python train.py --n_layer=8 --n_head=4 --d_mlp=448 --qk_norm=true --bias="none" --parallel_block=false --init_std_o=0.0161 --lr_head=0.00826 --schedule="wsd" --doc_mask=true
MLP neurons of a small language model. Each row is named by its layer, matrix (gate and up: input weights) and neuron, and shows model dimensions 96-159. Each number is 128 + 24 x the weight over its row's rms, rounded and kept within 0 to 255. A neuron's up and down rows have the sign that makes its largest values positive.
A block is one neuron, or neurons of one layer that tend to fire together. After each block is what it responds to, as a language model described it from the Wikipedia text at the highest values.

L3.gate13 [172 186 126 135 110 190 133 114 133 114 169 144 143 107 117 111 147  94 185 123 126 114 118  92 167  93 182 112 116 142 127 130 121 144 103 125 151 125 112 130 112 107 155 128 118 116 138  69 134 126 107 144 104 117  96 119 137 154 118  83 108 118 117 134]
L3.up13 [105 131 101 136 137 117  83 142 145 129 147 138 157 188 109 110 101 163 150 109 118 110 138 127 118  64 175 100 136 133 126  83  85 120  86 157 109 119  96 100 126 127 123  73 122 128 130 118 144 142 142 129 135 123 165 152 150 176 105 119 139  73 138 126]
L3.gate34 [143 119 111  93 141 138 133 140 142 136  95 186 102 120 147  92 148 150 127 136 129 117 108  81 128 115 158 129 131 147 122 105 163 116  92 117 132 128 138 123 114 125 117 144 101 103 157 104  94 151 139 157 126 113 113 112  90 125 108 127 167 140 135  86]
L3.up34 [128  99 116 100  76 161 112 162 110 118 127 139 119 124 130  93 160 120 184 135 104 128 141 133 158 141 137  98 145 204 103 116 162 114 138 100 118 110 114 123 112 154  62 121  74 137 159 134  90 137 108 120 133 111  93 126 138  96 146 184 132 127 159 117]
L3.gate39 [128 123 116 128 135 107 104 135 115 112 183 150 140 154  99 114 118  95  96 144  99 167 124 126  85  94 121 155 128 101 155 164 175  78 159 159 143  73  98 110 172 148 116 144 135 140 164 126 147 103 158 116 172 136 141 116  97 153 152 109  78 117 167  87]
L3.up39 [134 129 141 151 152  90 139 139 107 132 128 148 133 140 121 148 142 133 158 108 128 157 124 114  99 120 112 146 132 135 147 112 148 103 108 140 161 137 133  81 189 151 124 119 121 148 182 152 155  97 117 155 141 147 135 105 121 130  79  89 113 142 136 122]
L3.gate63 [142 130 138 152 167 137 149 130 131 152 134 108 157 115 146 133 124 119  98  98  38 156 165 171  89 188 133 147 108 144 138 121  84  99 141  61 149 118 148 135 116 149 104 112 130 119 120 137 164 120 125 150 121 153 154 137 132 118 151 154 138 174 107 117]
L3.up63 [113  58 122 113 156 126 101 126 162 116 188 148 163 112 172 149 125  97 107 129  95 145 115 117 136 158 100 158 126 125 115 129 120 147 129 122  94 107  94 110 113 110 123 117 130 141 128 112 118 105 140 125 132 130 158 130 140 108 150 177 138 160 121 116]
L3.gate80 [154 112 138 108 125 160 182 145 145 146 134 135 174 117 140 123 138 122 165 128 127 122 118 150 148 131 107 129 106 153 108 138 153 145 115 210 117 146 119 176 133 136 132 102 121  78 108  71 115 135 155  96 133 119 129  91 125 113 131  87 144  92 137 178]
L3.up80 [158 156 103 149 134 166 171 139 148 148 118 157 102 130 219 144 123  83 144 124 123 105 116 114 127  87 102  91 139  95 119 149 119 139 135 148 134 117 170 113 118 116 137 133 130 142  96  98  75 127 152 140 115 144 191 145 106 107 122  99 136 125 120  82]
L3.gate85 [120 135 152 131 134 129 152  97 158  94 147 133 141 104 139 147  88 119 164 133 122 173  94 156 124  78 140 164 132 117  86 122 105 118 137  94 140 187  71 126 103 135  90 148 135 147 118 149 131 129 130 151  89 135 139 171 171 108 152 117 103 126 173  88]
L3.up85 [ 93 106  96 104 115 127 138 128  84 147 137 147 107 127 136 117 141 119 117 155 127 139 178 152 158 146 129 103 133 173  87 136 131 132 148 106 128 110 151 112 104 161 119 159 123  73  98 142 128 128 153 117 150 123 160  81 106 131 139 155 162  94 106 129]
L3.gate121 [152 103 137 120 144  64 146 142 138 134 138 160 119 149 169 150 124  89 117 133  96 126 156 125 157 122 154 122 103 130 124 141  93 149 139  94 130 160 118  98 165 118  93 160 150 126 134 123 137 147 121 108  95  83 150 144 113 123 118 116 145 134 124 107]
L3.up121 [ 97  80 144 147 143  83 153 127  78 144 154  84 115 143 111 105 149 107 120 114 117 116 153 126 140 136 159 155 121 190 112 129 116 136 129 127 143  79 129 144 160 116 113 126 127 152 140  83 126 149 147 143 107 163 119 126 130 131  97 117 136 132 118 100]
L3.gate211 [115 112 129 105 157 136 103 116 146 114  90 174 161  97 143  98  93 141 119 100 119 142  87 122 130  90 127 155 136 153 117 130 147 141 113 148 108 123 140 102 129 132 132 116 119 114 163  69 158  93 157 135 106 145  84 107 153 129 154 112 129 153  90 121]
L3.up211 [109 134 103 101 106 181 148 120 139 144 132 161 101 156 134 101 105 169 139  98 126 145 171 113 150 105 142 141 107 141 157 161 116 121 139 108 112 128  98 128 100 132 130 114 132 120 115  91 137  79 136 144 159 139 106  95 137 104 170 178 124  99 102 135]
L3.gate216 [ 75 147 149 132 129 101 151 152 151 141 131 172 135 142 159 120 126 106 125 124 102 128 114  70 139 113 148 116  77  94 172 145 133  96 102 137 124 152 130 146 134 118 110 137 127 154 179 142 144 123 151 111  88 115 129 100  82 111 180 120 106 139  89 140]
L3.up216 [ 66 120 131 131 137 111 129 158 117 164 148 147 101 118 124 125 159 102 138 177 137 143 100  94 122 106  95 159 170 109 139 111 126 117 112 101 138 157 128 113 138 148 112 157 160 193 139 126 147 108 133 140 133 126 128  91 103 125 119 159 122 125 114 154]
L3.gate243 [134 139 120 124 151 119 121 140 147 135 136 112 164 132 133 133 153 174 111 141 144 122 113 133  81 114 167 133 117 127 146 124 109 135 130 103 124 138 165 154 138 112 101 166 154 136 164 149 136 140 115 121 115 143  95 143 115 162 156 105  89 147  88 108]
L3.up243 [147 128 123 109 132 142 114 124 137  88 112 101 139 144 128  86 123 161 130 124 106 102 118 157 125  95 157 152 127 138 158 136 118 124 141  75 144 175 164 150 122  98 145 116 112 134 134  96 122 162  91 158 116 167 129 121 141 130 117 157 137  52 114 121]
L3.gate290 [137 106 152 165 116  91 142 101 137 105 156 163 164 137 121 106 149 121 110 161 120 122 166  91 106 138 145 139 101 125 141 128 125 171 140 104 122 155 113 123 153 140 148 128 111  97 135 125 110 137 151 104 138 129 127 162 126 131 139 110 107 129 125 142]
L3.up290 [134 125 162 138 165 142 118  84 141 157 186 176 141  92 114 127 153 146 118 141 125 176 147 168 132 142 122 114 153 111 101 114 154 112 102 104 156 137 154 115 115  85 124 109 152  99 131  99 111 159 106 127 138 120 107 159 128 114 118 125 131  75 122 122]
L3.gate299 [129  68 111  91  86 168 117 151  76 113 119  77 116 137 145 132 118 132 123 110 129 110 126 113 115 111 130 163 135 146 105 131 154 143 154 131 128 115 182 130 128 136 134 159 146  84 163 114 145 148 126 159 133 149 136 100 148 152 152 132 149 127 134 109]
L3.up299 [145 149 122 119 131 102 152 119  93 116 111  99 139 129 161 170 178  84 140  82  88 111  97 180 132 164 138 102 152 127 109 108 139  95 130 101 132 101 112 105  94 162  88 158 109  93 113 112 137 131 116 142 102 144 142 129 136 143  96 124 141 143 135 159]
L3.gate314 [151 166 128  98  98 105 130 143 161 126 131 127 206 150  96 143 125 161 112 151 159  95 123 116 140 132 142  75 160 118 131 117 144 143 136 136 144 132 139 176 145 116 135  95 148 111 144 115 103  81 108 152 113 130 135  88 148 117 147 122 116 178 146 115]
L3.up314 [110 155 132 112 152 143 145  94 145 130 117 164 136 157 117 125 120 175 112  84 158 132 102 123 134 113 127 139  85 128 118 107 131 129 151 116 139 142 161 165 139 118 132  92 132  99 150 107 158  73 120 132 108 104 156  83 143 100 101 118 144 183 163 127]
L3.gate354 [128 120 115 102 112 140 146 118 134 150 144 103  90 120 149 171 110 141 131 137 127 153 104 120 140 145 137 152 119 111 100 180 164 117  94 118 149 111 138 134 120 142 135 120 119 133 149  65  51 158 114 100 147 148 157 115 153 100 114 139 152 109 144 118]
L3.up354 [126 142 152 138 112 140 105 115 105 159 146  81 127 109 135 122 122  87 126 152 117 146 150 146 139 124  99  71 125 174 133 111  86 177 110  94 148 118 113 156 154 132 121 128 121 121 141 136 156  77 108 105 162  96 102 132 141 142 126 147 106 145 160 127]
L3.gate361 [137 169 116 146 134 149 121 134  96 136 168 133 104 127 152 159 111 141 190 143 177 138 129 158 154 159 140 123 100 137  97 120 150 140  77 148 151 107 137 131 122 120 136 137 119 150 140  80 103 105 135 164 126 169 127 116 115 176 121 111 102  83  96 110]
L3.up361 [138 117 111 163  94 161 127 135 150 143 163 136 123 161 137 137 165 110 175 173 137 119  94 129 142 150 136  99 102 133  85 115 125 148 144 155 141 112  97 116 155 157 123 189 118 146 140 121 108 113  97 134 118 137 168 110 133 117 131 134  88  61 109 113]
L3.gate439 [ 79 120 143 140 135 118 126 101 112 107 131 158 139 143 128 107 118 118 144  64 162 144 134 124 100 138 145 124 131 127 137 127 142 133  98 130 109 138 101 112 149 129 120 143 134 109 166 133  85 150 151 107 161 104 119 129 124 152 165 117 132  78 124 129]
L3.up439 [ 80 119  98  76 117 146  90 166 116 114 148 162 119 131 154 147 109 114 134 136 116 106 163 103 116  92  90 115 112 102 143 136  86 141 166 116 164 159 136 122  91 110  91 122 158 130 100  86 146  99 154 136 103 117  92 124 107 131 136 158 119 148 155 123]
Responds to: Main verbs of biographical or narrative clauses, usually past tense after and, was or to (worked, scored, set, executed), plus sentence-final periods and closing quotes.

L2.gate58 [115 123 113 113 127 152 147 112 133 118 140 169 113 162 101 128  88 138 140 128 175 132 134 102 126 122 127 104  97 174 137  77 125  93 181 132 114 122 138 154 131 110 110  95 161 162  80 171 124 151 131 120 111 127 128 134 131 122 155  65 136 104 134 140]
L2.up58 [ 96 131 129 142 133 148 158 146 140 123 166 160 130 151 103 135 126 106 130 109 146 139 120  89 129 154 109 131 111 180 139 100 125  83 171 147 134 144 143 140 153  75 130 110 153 130  75 123 127 149 145 101 120 109 121 133 128 118 172  72 144 133  97 150]
Responds to: First capitalized piece of a multi-token name, place, or foreign title word, often after a comma or bar, as in Lil(adhar), Kra(kowiacy), Hel(sinki).

L4.gate24 [105 122 129 105 131 140 144 154 136 105 130 134  74 115 158 134 140  88 140 136 105 128 152 105 127 133 115 115  84 111 114 119 142 118 127 161 185 174 134  93 130  95 167 146 129 120 135  96 121 132 110 112 121 138 120 166 134 132  92  78 138 107 100 136]
L4.up24 [122 102 136 116  93 179 138 103 120 116  99 139  63 137 151 130 134 109 139  83  92 130 139 134 146 135 154 117 134 118 112  94 189  83 129 124 191 117 144 131 118 121 164 167 113 117 119 104 184  89 115 144 106 144 115 105 113  99 130 111 149 110 106 116]
L4.gate175 [111 120 133 123 168 142 135  98 102  96 153 149 102 105  82 168 124 112 111 152 160 150  99 151 126 128 132 106 103 131 168 142 135  90 129 145 125 137 124  96 112 120 101 124 147 143 106 144 161 103 136 149 111 121 120 153 127 115 115  90 106 128 161 172]
L4.up175 [108 130 158 141  80 165 137 120 118 117 123 143 102  90 122 141 136 123 149 142 154 129  87 110 106 158 142 113 124 148 153 137 156  96 165 129 179 179 144 108  95 167 124 133 159  72 135 129  90 109 125 158 125 104 108 124 135 119  88 122 162  98 100 137]
L4.gate285 [138 152 161 138 150 127 164  92 123 158 130  75 140 117 136  90 103 142 111 162 171 115 107 111 139 125 172 144 108 107 149 118 135  62 170 146 153 121 148 115 105  98 135 140 138 125  96 143 106 111 135  91 128 122 128 132 134  88 154  96 155 135 125  96]
L4.up285 [157  70 122 137 158 140 128  67 116 141 124 142 143 122 118  55 158 144 127 163 165 149 118 161 147 146 171 128 142 117 124 149 109 105 161 145 132 125 103 153 120 212 124 144 148 116 119 154 105 105 157 126 131 133 142 121 154 127 143  99  60  93 110 133]
L4.gate440 [118 131  90 140 128 111 112 138 138 173 148 163 120 125 139 132 152 120 170 141 107  88 142 164 120 134 149 150 117 135 179 161 123 157 169 142 131 161 132 126  90 156 138 138 119  88 119 144 118 122 151 118 129  83 119 133 169 106 146 132 134 181 116 137]
L4.up440 [137 116 132  94 129 149 151 156 121 128 140  94  83 136 151 160  74 158 128  99 120 140 146  88  96 129 135 135 131 120 167  94  78 139 137  83 128 153 181 136 105 159 124 128 124 106 149 121 156 164 137 104 130  87 140 143  87 108 150 160 103 127 116 162]
Responds to: First word piece of a multi-piece proper name, usually a surname after a first name or table pipe, e.g. Gar(diner), Col(son), Ja(godics).

L4.gate199 [ 66 135 151  94 134 159 148 134 117 115 120 161  89 112  94 114 139 145  99 137 136 110 139  99 113  97 120 102 148 103  86 104 123  87 121 139 123 133 145 131 123 131 123  96 103 162 122 118 149  99 127 106 149 111 113 153 140 184 173 133 114 113 132 144]
L4.up199 [166 119 121 160 123 120 132 149 128 131 139 118 130 131 123 131 109 135 118 142 155 140  73 134 131 137 103 146 130 113 150 146 115 131 109 125 136 122 130  81 140 183 126 104 141 108 130 153 118  99 123 140  83 106 162 120  79 108  72 128  98 154 113 136]
L4.gate295 [139 125 126  52 155 170 154 104  95 128 137  95 121 130 119 132 141 177 115 192 138 129 138 123 142 103 122 154 156 122  82 118 132 106 181  89 116 120 117 131 130 151  94 127 129  77 115 103 151 106 143 128 118 119 133 110 121 122 133 141 153 132 168 161]
L4.up295 [130 114 145 102 173 127 140 144 108 133 125 128 140 114 110 106 112  92 115 130 141 121 106 127  95 145 127  96  94 121 138 126 158  68  95 122 123 126 140 117 109 138 109 145 108 142  90  97 109 112 135 152  99 129 104 123 125  85  75 138 121 146 175 158]
L4.gate305 [102 138 129  97 148 142 113 126 106 128 144 166 125 107  98 154 158 118 151 148 102 144 123 110 105 107 180 134 124 151  76 140 149 119 130 114 130 155 109 172 114 148 126  93  83 102 134 167  91  95 190 144  94 120  88 168 123 100 160 180  79 147 129 132]
L4.up305 [152 166 120 131 111 127 124 110 147 136 175 128 153 117 151 115 117 134  98 148 126 129  99 147  98 115 119 142 134 150 131  92 111 136 158 175 138 136 170 125  97 109 118 106 136 131 121 148 110 152 146 198 108 120  85 133 149 140 120 146 133 108 142 137]
L4.gate345 [162 120 159 139 152 152 127 139 159 129 123 157 109 124 154 169 129 121 102 131 140 134 113 167 128 127 151  93 133 105 132 119 164 122 118 118 143 155 113 165 132  96 136 152 148  93 133 125  92 139 166 111 108 149  80 111 124  97 131 126 196 131 125 124]
L4.up345 [162 112 138 115 142 158 120 109 104 129 137 153 117 109 166 153 180 131 126 131 117 131  97 172 154 119 129  93 182 122 132 127 151 113  89  93 142 151 133 143 112 134 123 126 104  66 117 128 143 138 146 147 119 115  53 111 127 129 107 143 162  72 119 147]
Responds to: Sentence-ending periods and especially closing quote marks after quoted speech or titles, often at a paragraph's end, e.g. here.", company., Road.

L2.gate442 [107 106  82 135 210 115  78 110 137 140 113 155 130 127 109  96 122 160  91 186 164 119 124 132 111 108  87  83 148  92 132 133 117 150 128 154 117 123 137 148 123 166 132 146 115 138 198 138  95 155 148 160 140 128 128 107 109 174 101 114  91 111 137 130]
L2.up442 [166 113 118 123 127 106 158 131 132 137 117 132 118 124 111 119 132  81 115 157 145 141 158 101 104 126 134  94  99 118 121 137 108 113 139 168 118 162 147 139 142 167 143 147  98 139  81 115 153 121 138 104  99 123 165 150  88 109 120 120 163 119 203 113]
Responds to: Sentence-final periods and clause-linking "but" or "when" at the end of a narrative clause, e.g. plot summaries and biographies: "…to Malmö FF but", "…from him.".

L3.gate10 [119 122 148 113 137 145 126  91 112 100 162 129 138 109  99 213 100 139 163 147 132  86 112 120  99 141 143 115 154 108 122 111 119 131 143 132 127 121 102 147 107 111 101 140 107 117  92 160 146 112 140 124 140 111  96 127 137  99 155 164  85 130 130 137]
L3.up10 [113 107 106 109 140 205 122 123 139 153 149 169  96 160  92  96 137 166 106 132 113 119 133 148 153 143 105 104 188 130  99 141 114 153 134 189 162 142 151 138 143 138 139 135 169 103 121  88 114  42 131 147 161  93 118  84 181 120 108  95 126 110 145 155]
L3.gate19 [128 140 103  99 143 125 120 142 134 122 119 134 159  97 143 147 107 133 151 152 100 172 119 169 129 145 111 106 135 100 166 102 125 163 148 120  82 149 182 179 116 135 115 112 154  95 114 142 149 153 126 131 106 136  83 133 173 126 164 157 123 152 116 177]
L3.up19 [102 156 105 136 145 118 147 142 109 114  94 162 152 152 165 157 113 149 171 120 112 169  82 121 100  72  76  49 137  60 135  68 130 142 136 150 112 157 173 137 133 118  67  95 126 101  96 138 151 139 134 131 127 151 103 134 148 102 166 119 130 148 126 138]
L3.gate26 [115 145 119 116 126  85 135  96 128 134 136 133  88 141 108 157 150 124 137 138 152 103 130 126 167 132 181 115 101 111 115 147 106  75 124 119 155 139  99 119 103 125 104 125 106  66 106 123 115 117 130 106 126 102  99 143 127 105 101 143 153 118 134 131]
L3.up26 [ 97 108 163 120 142 130 182 177 138 131 194 122 144 129 120 151 134 136 139 136 150 137 111 132  83 135  71 123 105  98 111 116 103  93 151 128 103 135  80 163 128 146 106 157 132 110 109 144 130 129 135 113 121 136 118 101 142 108 124 153 144  99 121 145]
L3.gate45 [114 161 160 134 152 133 110  84 121 133 175 170 125 109 159 108 129 139  71 129 173 145 113 172 166 137 140 138 120 183 154 141 115 128 135 136 147 128 120 162 128 123 113 132 148 109 144 140 103 163 135 125 110  87  92 111 153 115 126 129 134 126 123 134]
L3.up45 [ 82 194 156 105 120 141  98 146 119 146 123 127 108 144 122 131  94 157 191 114 131 110 140  98 132 149 124 123 143 120 130 112 105 141 110 107 117 163 159 100 113 141 135 101 147 138 127 122 122  81  89 168 172  92 115 149 133 151 105 139 127 110 136 140]
L3.gate70 [106 118 112 135 120 133 126  96 130 116 164 109 103  91 124  98 107 143 114 127 104  76 109 160 169 113  98 112 143 143 134 145  87 152 149 123 101 150 140 124 178  80  89 153 106 115 146 114  88 152 112 136 146 130 126 105 111 141 132 124 122 102 144 129]
L3.up70 [122 132 127 155 120 141 134 132 127 138 126 104 103 114 110 120 154 165 138 116 121 170 131 169 178 166 124 102 163 128 153 133 132 148  94 161 126 147 153 107 155  74 120 139  84 163 131 112 130 152 142 133 132 166 155 119 122 102 122  87 125 126 142 128]
L3.gate104 [129 140 156 110 143 102 116 126 114  99 141 113 148 150 122 161 135 155 127  66 119 166 117  75 137 110 145 138 120 108 153 127 140 120 127 127 149 122 139 133 109 159 150 129 104 125 141 157 150 134 122 124 123 179 154 138 144 126 100  73 188 101 167 101]
L3.up104 [138 140 183 144  92 139 155 176 152 108 144 119 132 128 122  78 127 152 129 152 123 113 124 147 126 144 116 130 116 135 136 127 134 133  92 122 135 127 129  94 122 124 116 142 142 157 100 114 139  89 116 132 144 141 185 140 139 148  93 104 147 131  89  94]
L3.gate106 [104 129 134 106 152 163 115 153 155 139 155 139 136 127 102  84 135 136 145 134 169  87 151 113 109 104 139 127 119 168  89 141 122 118 176 140  97 166 135 115 110 129 104 130 130 134 115 128 139 126 169 145 134 100  63 117 138 136 112 130 147 139 129 106]
L3.up106 [176 164 135 146  82 144  66 120 169 124 175 107 143 115 162 122 147 167 112 106 163 107 131 167 134 167 122  66 121 131 107 170 103 144 150 168 104 117 148 147  94 139 122 150 140 125 107 124  73 106 117 137 107 135 156 147 126 114 140 121 136 128 143 164]
L3.gate112 [145 161 129  96  99 163 123 137 119 151 179 130  99 134 110 139 153 156  96 164 141 127 119 167 128 135 121 168 107 124 135 191 129 105 158 146 138 192  99 125 156 117 119 132  80 134 126 121 120 129 108 137 128  86 106 168 138 108  88 164 152 122 136 112]
L3.up112 [128 170 102 110 144 110 132 164 117 155 137 131 124 163 141 113 126 107 145 124 127 158 122 171  93 121 135 135  99 126 147 115  81 126  98 122 112 134 139  96 114  79 141  70 139 135 147 134 150 143 120 137 160  98 105 130 148 171 138 152 137 118 105 129]
L3.gate168 [120 143 147 118  80 124 166 166  94 105 122 123 144  85  99 114 152 122 183 141 131 130 124 136 127 140 119 146 137 111 164 137 169 129  98 146 135 117 102 151 110 124 120 142 117 136  76 130 122 147 113 114  88 186 153 144 125 130 136  92  90 177 161  78]
L3.up168 [133 159 169  99 107 133 149 138  88 108 166 109 161 132  91 141 117 176 131 101 126  94 163  70 180 150 137 120 112 113 110 159 141 108 128  78 129 141 166 146 141 120 139 134 118 208 122 123 123 163 142 107 134 155  84 135 121 134 131  95 131 125 144 151]
L3.gate178 [122 152 163  82 143 112  90 140 165 120 159 140 176 140  93 172 142 142 141 119 115 159 111 155  90 164 113 149 159 104 105 169  99 142  99 140 122 168 158 141 161 110  94 141 182 177 158 156 109 125 140 160 165 112 144 116 126 117 144 109 134 117 141 156]
L3.up178 [116 123 140 143  92 124 154 116 119 125  96 129 112 124 149 163 116 144 125 132 129 143  87 134 137 123 118 139 100 145  94 123 114 123 121 174 115 149 104 128 135 122 135 115  95 103 103 142 149  95 149 189 147 137 100 116  90 106 125  76 114 146 126 117]
L3.gate203 [ 82 125 148 117 132 132 151 188 126 113 148 157 113 124 136  60 130  99 141 111 147 147 117 123 124 160 147 161  90 157  93 160 112 137 103 129 158 170  90 111 116 134 144 127 122 132 127 106 123 116 137 154 155 145 150 132 101 118 179  92  98 102 120 128]
L3.up203 [126 120 152 128 181 146 153 133 123 116  88 142 114 152 149 129 158 177 170 162 110 102 151 133 118 122 125 120 143 140 142 120 158 139 143 143 116  93 138 124 133 117 149 143 115 147 147 107 118 186 156 131 138 173 196 114 139 120 129 128 141 134 138 148]
L3.gate270 [127 117 138 113 164 148 104 103 149 179 149 135 170 115 148 144  69 149 161 107 104 143 137 102 149 123 147 143 104 148 121 138  98 180  98 163 149 114  94 167 100 126 137  89 163 124 123 113 135 148 137 101 141 104 157 128 165 114 118 139 110 143 140  99]
L3.up270 [112 127 172 116 107 178 126  90 135 138 116 130 138 132 111 104 128 134 137 171 140 122 114 139 135  83 104 152 125 163 135 146 156 116 132 127 134 125 139 129 129 103 157 134 129 131 135 143  71 123 152 113 131 109 138 129 103 136  90 110 119 136 130 155]
L3.gate277 [132 145 135 118 154 105 107 143 161 116 138 162 128  98  55 150 115  81 100  82 159 107 118  99  91 126 102 113 131 110 123 113 139 110 141 105 126 104 155 124  63  75 151  87 144  98 102 112 110 163 105 129 141 119 155  81 151 105 132 109 100 134 119 111]
L3.up277 [121 111  99 111 148  88  88 154 114 130 200 192 160 149 150  76 165 155  92 116 176  91 143 134 183 129  83 107 129 137 145  97 118 132 116 150 133 108 126 154 114 136 147 128 133 170 152 129 171 123 140 154 137  99 161 116 141 186 140 151 113 139 118 141]
L3.gate322 [161 140 140 144 101 119 105 185 154 132 146  97  70 158  96 125 143 121 136 117 137 137 160 124 134 114 154 119 147  91  78 143 113 106 130 107 126 135 118 117 140 138  95 111 178  97 117 149 109 126 147 105 160 134 105 123 152  90 163 134 110 164 105 172]
L3.up322 [102 133 150 132 114 131 161 158 136 137 138 120 100 148 145 126 162 142 148 109 184 150 155 116 140  47 109 141 121 132 113 110 102 113 133  84 162 133 164 141 104 149 108 115 149 136 124 114 130 126 152 127 157 144 121 171 172  60 180 122 129 155 152 153]
L3.gate390 [108 155  90 161 136  89  89 125 148 126 131 176  95 143 132 145 138 162 133 151 116 107 104 120 106 150 115  98 133 154 111 130 138 116 115 166 114 120 120 132 157 109 124 121 118 138 167 147 124 106 124 123 121 166 101 147 146 126  98 148  90 119 152 148]
L3.up390 [116 141 151 105 179 104 150 126 145  81 137 145 147 100 129 105 129 105 148 112 150 122 130 180 146 162 123 123  64 152 135 126  94 114 155 139  95 144 122 134 135 106 152  83 108 126 155 135 132 124 105 157 133 174 109 165 159 111 135 137 162 109 157 161]
L3.gate399 [132 146 151 106 101 132 103 143 179 149 128 125 139 115 144 143 138  98 138  78 125 142 117 140 138 145  99 127 130 172 136 163 137  99 123 159 161 155 106 136 136 111 151 142 122 111 124 129 130 125 125 155 142 117 122 122 144 132 164 112 134 132 121 103]
L3.up399 [138  95 134 143 135 140 139 123 122 109 156 123 122 124 138 131 148 120  78 107 156 137 140 131 124 141 139 123 109 141 148 142 112 101 113 101  79 158  98 135  91 145 114 165 129 107 165 110 128 169 172 125 178 105  80 130 149 140 116 129 140  84 104 121]
Responds to: First word-piece of a later word in a multi-word proper name, usually a surname after a first name, e.g. Gri(mm), Mal(one), Bul(ger), or place/brand parts like Tor(tue).